MLP neurons of a small language model. Each row is named by its layer, matrix (up: input weights; down: output weights) and neuron, and shows model dimensions 256-351. Each number is 50 + 12 x the weight over its row's rms, rounded and kept within 0 to 99.
A block is one neuron, or neurons of one layer that tend to fire together. Before each block is what it responds to, as a language model described it from the Wikipedia text at the highest values.

Description: Row breaks in data tables. Line breaks ending rows of tables, stat lists and semicolon-separated records, such as season results, sports career stats and election tallies.
L5.up553:43 65 63 38 32 58 54 54 49 51 56 61 67 54 37 60 51 48 47 56 58 64 39 40 52 52 47 53 61 57 60 60 83 45 47 24 62 52 40 59 59 73 41 32 66 50 31 71 70 54 63 54 37 50 38 21 46 76 52 34 33 47 29 57 55 54 55 35 61 54 41 32 56 47 49 50 41 65 37 41 27 66 57 52 62 60 38 60 67 62 48 66 48 70 58 73
L5.down553:52 54 62 70 46 56 37 60 57 61 69 53 44 63 62 42 52 64 50 47 50 68 53 41 56 52 54 33 68 54 59 46 46 49 45 70 43 44 63 60 31 48 42 45 63 73 42 49 31 43 30 41 39 20 44 55 53 31 67 53 33 35 48 61 42 57 45 60 64 49 48 78 30 58 62 66 57 40 56 65 64 34 56 31 35 45 50 50 37 57 51 51 40 57 54 43
L5.up755:35 62 51 52 31 42 49 51 52 50 67 43 50 50 43 44 58 36 53 59 49 42 33 58 56 45 59 46 77 56 51 58 65 52 45 45 46 42 46 31 61 46 53 46 64 38 54 56 89 56 64 49 34 62 55 70 65 54 78 68 54 48 30 49 61 42 59 54 45 56 68 25 47 31 42 43 48 65 37 12 35 53 58 32 54 70 36 43 54 42 40 33 50 63 42 25
L5.down755:43 50 79 67 65 49 55 62 69 63 41 39 58 40 44 41 52 56 51 31 71 66 43 50 52 58 66 27 44 31 34 52 33 52 42 47 56 44 48 76 50 45 68 32 38 55 46 45 29 33 45 34 53 59 31 39 55 41 42 36 46 56 59 43 65 52 46 61 67 49 57 53 30 46 40 32 68 50 41 45 87 15 25 55 53 52 68 53 48 80 32 68 53 43 63 58
L5.up1260:34 54 37 71 61 42 55 43 52 57 88 54 35 53 59 38 69 56 48 47 69 46 62 31 67 47 31 46 55 58 65 51 36 48 61 48 51 58 48 22 49 49 68 56 54 39 56 74 68 44 43 55 20 52 61 54 39 51 63 72 32 54 70 60 46 46 41 63 43 58 52 38 50 33 46 41 43 43 53 53 53 64 69 71 52 42 63 25 55 45 54 38 54 25 48 55
L5.down1260:56 35 57 69 53 52 59 59 45 57 57 45 56 36 61 32 80 28 43 26 67 42 50 63 37 55 52 29 65 64 41 36 38 27 37 48 64 52 54 56 31 54 49 45 32 76 54 70 29 56 28 58 46 51 48 46 42 60 55 48 68 53 28 59 46 59 71 76 49 38 61 41 42 55 57 13 50 54 52 28 66 40 52 50 57 60 61 52 69 70 30 79 63 40 59 58
L5.up1302:63 54 55 58 32 23 75 48 51 57 61 24 55 33 52 54 54 57 48 52 55 58 68 51 54 45 36 43 58 31 29 48 58 47 50 47 52 42 35 52 41 67 59 74 50 40 69 62 51 43 37 56 43 45 28 67 60 59 48 52 41 41 57 66 45 42 51 87 56 71 48 47 43 53 09 52 58 55 51 36 31 33 52 46 34 52 43 40 48 48 45 39 33 62 44 42
L5.down1302:50 43 49 44 42 59 47 34 29 44 31 45 62 72 66 48 58 41 49 54 54 47 59 61 56 61 45 51 65 36 61 52 55 48 63 44 53 64 47 53 39 61 67 40 51 51 39 76 40 55 25 20 73 57 55 43 51 52 31 80 57 51 52 57 48 34 28 46 20 42 52 43 52 57 56 34 41 37 69 24 49 35 50 48 34 46 47 79 59 50 61 34 46 23 70 61

Description: Section heading closers. The closing == or === markers that end a Wikipedia section heading, such as ==Description==, === League table ===, == Life and career ==, just before the line break.
L7.up111:44 56 39 51 69 62 40 65 55 25 47 56 41 44 47 57 58 51 55 54 43 49 58 63 48 58 40 40 54 41 66 44 24 43 55 57 54 60 51 63 69 48 58 44 55 57 63 72 44 50 34 60 56 48 78 51 47 33 55 50 60 64 48 42 56 48 54 48 39 60 52 30 55 31 51 48 49 67 46 44 69 56 57 56 57 40 64 67 61 58 65 44 50 44 49 35
L7.down111:78 50 21 38 45 39 58 58 61 57 41 60 65 61 44 47 46 51 40 56 49 45 32 43 50 45 62 46 08 54 55 53 49 45 55 36 53 44 36 69 58 38 58 39 31 43 44 54 36 48 48 52 59 62 80 39 52 43 65 60 56 66 37 68 34 57 62 35 62 51 52 52 61 45 51 74 40 49 57 49 60 49 46 72 49 52 41 40 50 40 46 38 38 55 53 58

Description: College "of" and table rows. Fires on "of" after College or University in institution names (College of Art, State of Mexico) and on line breaks ending markdown table rows.
L4.up170:38 49 60 60 57 68 46 31 73 39 38 51 60 56 33 49 70 42 46 44 35 34 57 31 55 64 64 27 58 45 51 44 59 50 51 52 33 37 46 13 66 49 62 47 48 35 76 73 75 20 51 49 63 56 61 48 31 45 35 31 32 46 53 61 57 66 48 48 47 70 49 46 28 40 22 65 32 57 58 53 63 49 39 38 40 81 42 37 44 39 43 43 35 62 40 56
L4.down170:60 49 60 14 44 23 28 55 50 76 74 72 55 84 54 47 41 40 31 51 35 52 37 64 49 45 69 48 62 51 45 38 42 56 46 60 49 51 49 56 40 48 68 38 29 39 68 33 52 58 43 51 44 60 40 63 62 48 60 37 42 62 52 55 50 52 54 54 53 66 48 37 55 56 35 51 55 60 46 51 51 54 57 53 40 52 52 47 44 38 47 62 49 32 58 44
L4.up223:54 61 26 53 49 47 67 55 64 55 42 58 53 41 50 60 42 62 42 73 56 42 47 54 57 73 53 44 56 57 54 47 59 40 52 68 54 54 43 64 79 50 48 63 54 55 49 39 56 58 45 54 45 45 23 32 72 52 65 39 50 58 44 41 63 52 50 61 59 47 30 58 36 59 46 48 50 42 42 48 36 73 46 45 65 57 46 51 61 45 59 56 37 59 52 52
L4.down223:40 59 56 54 60 37 40 65 34 50 44 51 70 48 42 29 42 69 37 33 51 41 47 65 52 59 47 37 36 58 68 67 74 44 62 71 51 53 33 36 45 54 52 59 41 62 57 55 48 40 62 53 46 43 63 52 42 30 59 67 55 49 90 59 28 39 43 49 38 50 45 65 75 46 16 45 63 75 51 42 69 35 72 42 54 46 52 54 46 57 33 39 49 39 59 45
L4.up740:62 69 53 65 57 41 39 44 69 41 64 33 66 47 45 81 55 43 41 30 45 31 54 41 48 52 59 30 64 46 48 43 46 70 64 52 44 43 19 28 48 52 51 66 62 35 49 70 51 42 68 53 26 53 59 28 61 42 64 62 59 47 44 46 50 68 53 50 51 56 32 50 38 58 33 70 45 59 73 21 31 56 73 54 47 30 20 52 57 37 58 58 50 51 41 52
L4.down740:62 45 46 32 57 60 65 40 69 36 53 58 44 42 45 36 56 38 61 52 64 43 56 63 49 63 57 52 43 68 65 46 46 41 41 48 35 78 54 61 51 36 36 56 44 47 65 52 56 66 51 58 69 31 63 56 56 52 56 60 42 56 39 56 12 65 41 74 49 46 38 42 76 50 54 45 79 49 40 61 54 24 26 51 53 79 64 39 36 47 66 44 70 56 54 43
L4.up1072:45 70 46 51 41 39 41 52 50 49 68 52 60 52 45 64 55 84 52 33 39 58 40 62 33 45 41 46 61 60 51 60 84 49 49 77 54 51 46 28 56 61 73 36 65 35 61 70 61 52 53 59 25 63 37 26 40 56 62 48 42 58 48 40 53 43 52 54 65 42 46 34 45 50 38 42 45 85 48 42 40 60 53 62 30 62 58 33 65 34 52 35 26 61 50 56
L4.down1072:35 37 46 62 47 49 44 52 46 40 47 54 70 68 47 38 51 42 38 51 50 58 54 42 50 61 45 59 61 60 59 30 68 38 60 64 42 68 63 54 63 48 65 71 45 45 51 45 40 64 41 38 66 63 42 48 70 61 64 52 78 50 50 65 21 69 48 49 34 64 51 44 52 55 63 59 72 65 75 42 65 43 60 24 55 55 56 42 41 57 37 56 48 35 69 49

Description: Determiner after preposition. Possessive or determiner words (his, her, their, the) right after a sentence-opening preposition in biographies, e.g. In his junior season, At her request.
L4.up56:48 55 50 60 34 74 47 57 74 40 61 59 52 55 42 41 55 49 87 60 40 34 40 46 27 38 47 37 64 51 67 72 45 56 46 49 58 62 44 42 38 38 79 40 58 56 51 71 56 35 45 54 35 59 66 56 39 53 67 64 72 63 84 60 61 43 48 55 43 60 59 43 61 51 49 63 19 57 41 45 70 53 46 54 54 30 56 27 68 27 43 55 64 43 31 32
L4.down56:60 62 40 46 65 43 57 25 49 46 29 37 66 44 44 31 62 12 38 58 43 48 52 24 47 64 46 63 66 38 46 39 63 40 59 71 39 48 74 42 71 58 40 47 58 72 54 60 70 37 45 57 49 68 53 66 63 32 37 65 45 70 51 25 57 44 54 34 37 19 33 41 54 52 40 50 59 47 41 64 56 52 46 47 42 49 62 50 57 71 51 52 21 56 76 60
L4.up323:69 60 49 44 54 40 28 27 59 48 62 65 24 45 52 48 47 48 50 61 48 63 30 39 33 54 40 38 62 57 25 47 44 65 42 40 38 61 34 28 67 42 45 36 61 43 58 54 55 44 54 49 43 54 59 53 58 56 45 73 70 45 64 60 51 39 45 55 56 53 64 48 51 35 25 63 40 60 30 54 45 63 42 66 34 38 64 49 68 63 40 64 59 68 62 40
L4.down323:51 63 42 56 57 85 36 40 32 63 37 55 59 55 39 49 45 58 57 50 66 46 59 45 33 43 43 65 64 59 48 51 68 32 41 13 30 66 55 35 65 35 57 47 39 38 42 63 32 63 47 56 67 46 40 64 52 40 70 55 23 50 41 54 53 50 42 57 77 28 43 40 46 66 50 49 61 26 45 40 53 38 49 57 56 47 80 57 45 64 43 73 39 41 40 66
L4.up654:52 61 27 49 58 43 30 31 57 60 40 61 54 43 35 52 50 32 55 40 47 36 63 34 30 64 41 30 62 48 68 56 53 55 59 58 56 44 63 43 57 48 40 27 65 46 41 66 54 69 51 61 21 43 77 48 31 37 52 26 61 37 40 64 58 27 49 68 63 75 51 47 66 33 33 38 39 63 66 43 48 43 78 48 55 50 64 40 70 38 39 53 49 61 35 33
L4.down654:57 57 64 57 61 59 55 56 43 51 33 66 67 40 49 73 72 64 47 50 56 40 44 51 70 43 45 42 51 62 39 35 50 40 67 39 69 53 48 56 27 30 81 40 48 71 35 27 48 39 34 47 37 50 49 59 46 55 78 71 46 50 50 50 00 61 64 50 53 62 34 61 59 55 46 68 55 41 53 43 41 54 56 45 56 51 41 48 32 48 56 35 75 53 54 38
L4.up725:28 59 42 40 52 53 35 29 55 34 53 38 59 36 45 49 55 48 42 41 65 28 47 48 58 60 69 47 44 53 74 55 50 59 65 58 54 41 40 30 56 42 84 44 45 33 45 55 63 53 45 50 56 54 54 51 46 44 33 51 71 58 50 47 46 40 43 69 39 45 56 39 45 62 61 31 39 73 52 62 44 59 60 63 45 56 48 38 45 35 47 63 50 53 48 61
L4.down725:41 32 65 43 31 54 51 59 40 50 41 48 21 51 34 58 21 59 58 52 46 59 48 48 51 50 40 52 25 41 63 54 42 57 53 39 51 57 42 67 35 58 50 42 48 63 38 45 61 53 56 47 56 55 57 39 41 71 41 45 60 51 39 44 70 32 48 41 50 61 73 52 35 58 57 30 60 36 46 35 49 50 29 47 64 42 43 62 41 60 65 50 62 52 48 62

Description: Temporal/situational phrase openers. Tokens just after "in", "during", "from" or "In the" that begin a time or circumstance phrase, such as later, early, his, first, and digits of years.
L5.up34:38 58 36 25 49 60 32 51 55 70 59 43 42 48 56 44 31 42 45 52 40 30 54 48 38 43 48 54 64 53 48 67 54 41 49 45 48 59 54 71 39 57 68 58 51 48 45 85 50 57 45 53 51 44 57 41 41 51 52 48 51 45 72 61 51 46 49 46 46 67 27 36 42 44 68 28 39 64 55 52 49 62 25 64 35 63 39 44 42 40 49 55 46 36 53 53
L5.down34:69 44 48 30 59 58 48 31 49 62 57 43 41 44 61 55 44 44 31 66 55 65 36 67 66 57 38 65 58 48 65 43 68 49 68 27 56 54 48 28 65 48 44 63 43 70 65 51 42 57 44 54 58 48 59 63 66 48 47 34 21 54 64 40 70 58 47 45 54 47 38 70 58 46 47 49 29 34 38 55 65 57 54 50 57 60 46 32 60 39 20 45 51 60 49 47
L5.up220:36 57 48 65 32 46 38 50 48 69 61 44 41 46 51 54 59 34 42 48 56 35 42 38 39 69 49 47 81 64 57 75 52 60 67 58 55 71 52 42 36 51 52 32 61 44 76 74 59 46 52 58 40 58 57 46 34 45 56 46 63 57 52 73 55 32 49 48 54 59 62 27 57 29 37 54 49 57 54 45 47 42 41 45 36 64 50 37 60 43 51 52 43 62 40 48
L5.down220:71 60 72 43 40 53 66 29 47 52 33 71 58 69 50 65 30 54 55 35 50 39 33 42 29 53 57 60 43 53 33 48 24 43 60 42 60 70 44 56 48 48 76 45 64 38 57 54 62 36 52 35 62 53 62 44 48 45 59 43 55 38 55 33 38 64 49 46 56 52 55 71 51 53 67 36 41 61 45 47 64 57 30 63 41 59 29 42 62 66 42 40 49 34 60 52
L5.up389:31 52 48 34 55 38 56 44 37 36 40 51 46 41 61 53 50 43 49 60 47 50 45 38 61 37 65 43 40 40 35 59 26 74 79 69 52 56 37 19 44 49 57 50 59 57 49 62 51 54 42 62 37 51 39 56 49 39 89 46 59 58 66 67 50 62 44 41 46 65 56 37 52 41 48 39 65 35 59 39 40 49 28 65 38 32 53 26 57 47 76 58 45 38 42 59
L5.down389:67 38 57 59 45 52 35 43 50 52 48 30 42 43 58 55 46 42 46 51 75 53 55 39 64 57 53 21 43 46 42 51 55 55 54 69 41 36 55 50 61 28 49 35 43 28 63 35 42 33 66 42 44 56 50 50 45 42 44 52 66 48 36 48 27 60 57 50 55 48 65 58 55 39 41 42 53 67 39 41 44 47 38 46 58 61 40 53 57 49 38 34 31 58 59 52
L5.up565:49 61 41 48 48 41 38 33 46 45 39 37 49 51 43 53 55 39 51 42 58 55 46 58 58 50 62 38 51 54 64 43 47 50 50 49 52 67 60 77 34 48 66 43 58 59 58 45 44 49 51 61 64 61 54 55 54 53 51 28 34 48 51 61 56 63 49 41 28 31 52 49 47 66 45 56 57 45 54 38 30 56 53 50 37 42 45 36 82 49 54 51 32 60 38 30
L5.down565:53 48 60 71 42 44 29 30 49 48 52 65 45 62 60 72 39 57 51 47 51 44 55 22 50 50 20 59 49 47 39 43 52 53 53 42 57 64 57 39 49 72 56 50 39 43 61 75 60 45 40 30 54 76 38 62 61 53 67 65 37 57 53 61 09 71 57 33 48 48 55 38 53 42 40 53 37 49 28 37 60 53 50 38 51 41 57 50 51 61 48 52 44 50 58 51

Description: Pre-noun modifier slot. Possessives, articles and adjective endings just before a noun naming a period or event, e.g. "During his", "After a brief", "unsuccessful", "nine-month", plus year starts after dashes in season or date ranges.
L7.up1186:48 52 60 61 42 50 66 32 63 69 40 44 33 37 68 52 52 58 59 53 63 42 43 58 54 59 57 63 69 59 40 63 49 67 49 27 43 25 48 47 46 51 56 48 49 49 62 71 41 54 47 57 47 60 46 48 41 31 53 43 52 64 50 58 47 32 45 39 42 37 49 31 51 71 51 65 49 57 37 79 37 51 56 39 58 41 69 59 31 49 54 26 62 33 46 47
L7.down1186:46 66 27 56 38 37 56 41 47 50 62 72 38 45 57 61 50 71 66 44 68 53 42 62 28 61 57 38 29 50 45 56 43 40 45 62 37 64 43 53 67 56 53 50 31 67 50 54 49 57 64 20 63 68 65 52 42 45 37 47 36 46 77 32 44 73 52 53 48 52 64 61 44 40 46 45 56 46 38 50 59 41 56 55 57 51 69 45 66 67 37 43 24 32 47 60

Description: Section-heading closing markers. Closing equals signs (==, ===, ====) that end a wiki section title, such as "== Career ==", "===World Championship===", "==Biography==".
L4.up2:31 61 34 62 43 56 40 54 51 44 62 89 71 43 51 71 58 32 54 55 52 23 48 37 69 52 56 76 64 57 60 65 52 34 47 42 59 60 56 61 50 56 60 52 61 53 60 73 46 49 62 45 45 47 59 54 48 74 47 53 55 41 62 53 30 30 52 95 47 52 43 44 67 33 54 45 45 77 45 51 58 48 87 58 47 56 65 79 83 46 43 54 53 45 56 38
L4.down2:37 55 40 57 50 12 72 69 45 62 36 72 55 56 42 46 37 48 42 66 63 32 44 64 60 58 69 48 43 46 38 39 46 72 51 53 47 61 71 29 48 37 38 47 59 57 41 53 51 55 45 48 64 39 42 54 46 36 54 63 48 54 48 46 38 73 43 52 42 61 43 58 29 59 56 49 60 49 60 69 52 38 50 47 48 36 37 66 53 50 45 48 56 44 51 69
L4.up353:51 69 50 55 51 36 42 56 63 34 64 73 45 44 45 52 46 52 56 39 52 40 47 57 69 70 55 51 42 43 45 59 39 62 32 39 48 65 31 45 45 42 32 66 58 44 59 79 50 54 55 58 43 56 58 67 73 60 50 58 48 46 55 46 54 25 20 51 55 59 43 61 48 24 24 37 55 60 55 34 55 53 36 26 41 34 32 58 68 42 58 52 58 58 39 39
L4.down353:34 60 43 71 46 42 51 57 62 38 62 67 56 57 67 40 51 33 41 47 57 50 52 41 44 66 55 56 45 65 71 46 51 39 62 36 46 40 47 65 58 18 47 42 58 54 37 56 66 55 49 57 50 57 60 64 38 60 59 56 50 56 26 57 11 53 41 58 45 22 38 48 50 24 65 53 55 36 45 47 52 84 47 50 42 36 58 58 65 44 50 34 60 52 53 42
L4.up752:56 41 13 51 50 59 36 41 77 48 40 31 45 48 58 55 43 60 64 66 44 48 44 65 36 48 35 59 63 58 51 52 46 70 48 54 66 37 35 47 40 56 54 61 66 46 67 49 78 62 34 44 55 54 59 65 46 57 68 47 80 52 50 54 46 51 31 57 66 62 37 34 39 44 57 58 49 46 49 43 36 55 59 52 37 50 55 50 49 62 45 59 66 59 58 49
L4.down752:70 31 48 40 61 56 63 58 50 54 68 58 63 55 46 47 52 43 40 64 34 67 58 49 43 64 48 41 38 53 49 61 43 38 53 55 54 53 51 53 42 48 33 45 60 81 67 29 51 32 61 61 42 40 69 65 43 40 51 44 57 52 24 48 60 59 66 45 44 37 35 54 56 35 53 54 38 34 31 48 40 69 44 31 39 52 43 35 54 47 40 49 63 46 70 39
L4.up1355:31 42 29 48 49 54 30 50 68 32 40 50 48 37 56 45 40 51 53 53 58 38 58 49 58 66 53 54 51 50 51 78 41 59 48 52 51 54 66 28 49 48 55 39 70 24 42 62 47 57 56 51 60 56 49 59 36 57 30 67 71 56 45 61 52 30 40 38 51 52 61 56 55 49 46 51 62 47 32 64 39 67 45 42 40 59 57 67 56 48 60 52 61 36 34 52
L4.down1355:60 50 59 41 49 49 44 46 64 39 60 33 57 42 67 48 59 48 44 53 45 50 20 62 49 52 78 27 59 45 45 39 59 69 40 58 47 60 52 56 52 42 40 48 45 59 52 43 54 44 33 64 49 62 38 43 55 55 33 49 56 56 53 52 56 58 47 29 44 52 51 49 59 29 70 59 39 57 75 48 72 51 44 62 63 27 53 39 70 56 46 51 66 58 50 43

Description: Wikipedia section headings. Tokens inside Wikipedia section headings after a blank line, the opening == markers and heading words, e.g. ==Honours==, ==Recognition==, ===Singles===.
L5.up300:43 41 55 42 59 41 41 36 59 59 52 67 58 24 35 60 52 50 43 43 61 53 43 48 43 55 39 21 67 49 67 51 41 76 54 45 53 48 48 62 48 52 71 53 40 29 52 52 48 57 53 60 60 45 42 38 59 44 45 35 34 64 39 59 50 54 41 62 44 45 52 39 48 58 44 42 71 43 17 56 52 44 27 44 30 61 37 57 35 40 61 41 49 51 46 41
L5.down300:60 38 55 71 32 52 69 37 73 58 48 38 48 24 38 61 62 47 57 38 39 61 67 52 59 56 51 66 46 64 40 51 62 43 42 40 28 45 51 79 47 61 48 53 29 63 57 38 55 30 51 31 50 37 53 58 51 38 45 45 42 66 59 36 35 53 44 75 71 54 22 30 49 47 66 32 57 58 49 32 61 45 42 53 57 41 25 63 54 45 40 58 43 47 52 50
L5.up636:53 52 42 40 34 51 69 35 63 67 46 59 40 57 43 51 49 45 39 36 56 44 50 67 48 47 26 34 60 17 67 50 35 32 52 56 58 49 31 55 51 49 85 56 43 26 60 51 55 38 56 51 38 59 42 43 53 27 57 54 50 56 59 48 65 65 46 55 61 51 55 30 42 36 39 67 47 44 70 43 53 63 45 50 48 46 51 48 63 52 48 47 55 44 30 53
L5.down636:53 40 41 48 54 67 59 43 69 51 45 31 52 47 61 35 45 44 57 61 31 53 50 51 58 55 39 55 49 57 52 34 54 75 75 50 39 44 61 38 50 49 51 68 42 56 45 51 27 58 43 38 62 38 52 40 57 39 35 63 60 49 43 57 28 54 56 46 38 56 53 56 70 55 42 56 53 69 44 65 48 43 33 42 33 71 62 24 53 34 50 47 60 31 64 73
L5.up1465:50 47 34 53 40 72 44 40 52 30 35 52 45 52 51 63 57 60 48 50 57 35 37 56 70 52 37 64 61 39 57 57 58 42 41 28 75 38 46 64 64 60 63 47 32 61 45 48 48 49 62 48 39 38 59 55 52 42 48 41 38 57 50 62 56 54 28 63 46 51 38 26 40 51 44 76 53 39 43 63 59 63 50 39 62 59 40 46 40 52 47 50 47 41 20 53
L5.down1465:48 48 57 66 45 37 38 55 47 35 27 51 46 50 43 34 32 37 44 70 60 45 31 71 52 47 64 60 62 45 50 50 68 61 64 66 49 46 41 35 52 47 47 70 31 62 46 46 41 48 55 47 46 51 60 49 72 50 52 65 56 50 49 56 56 31 63 39 35 42 49 41 64 35 34 53 70 65 55 64 71 40 70 64 50 27 34 64 49 59 46 66 69 43 63 51
L5.up1518:46 45 53 49 62 58 45 51 47 74 41 60 58 38 42 61 53 48 58 37 55 57 45 40 43 53 52 60 83 55 52 60 31 56 51 53 45 47 48 57 39 38 46 57 64 30 30 44 64 66 53 51 56 39 64 55 32 51 46 53 64 46 40 45 52 53 37 58 61 56 57 55 37 40 45 55 59 39 32 63 37 55 59 48 68 62 18 40 61 38 62 28 50 34 42 28
L5.down1518:58 37 48 74 50 68 56 53 61 52 40 50 36 59 49 53 67 41 57 55 50 73 55 60 49 56 28 41 65 42 51 30 49 51 55 29 44 52 63 60 45 57 60 54 33 62 49 27 56 33 64 49 34 29 53 61 67 57 56 54 56 36 40 69 45 49 41 55 31 25 44 47 56 44 36 47 36 53 42 32 54 49 32 60 82 32 35 32 71 52 28 43 46 56 72 56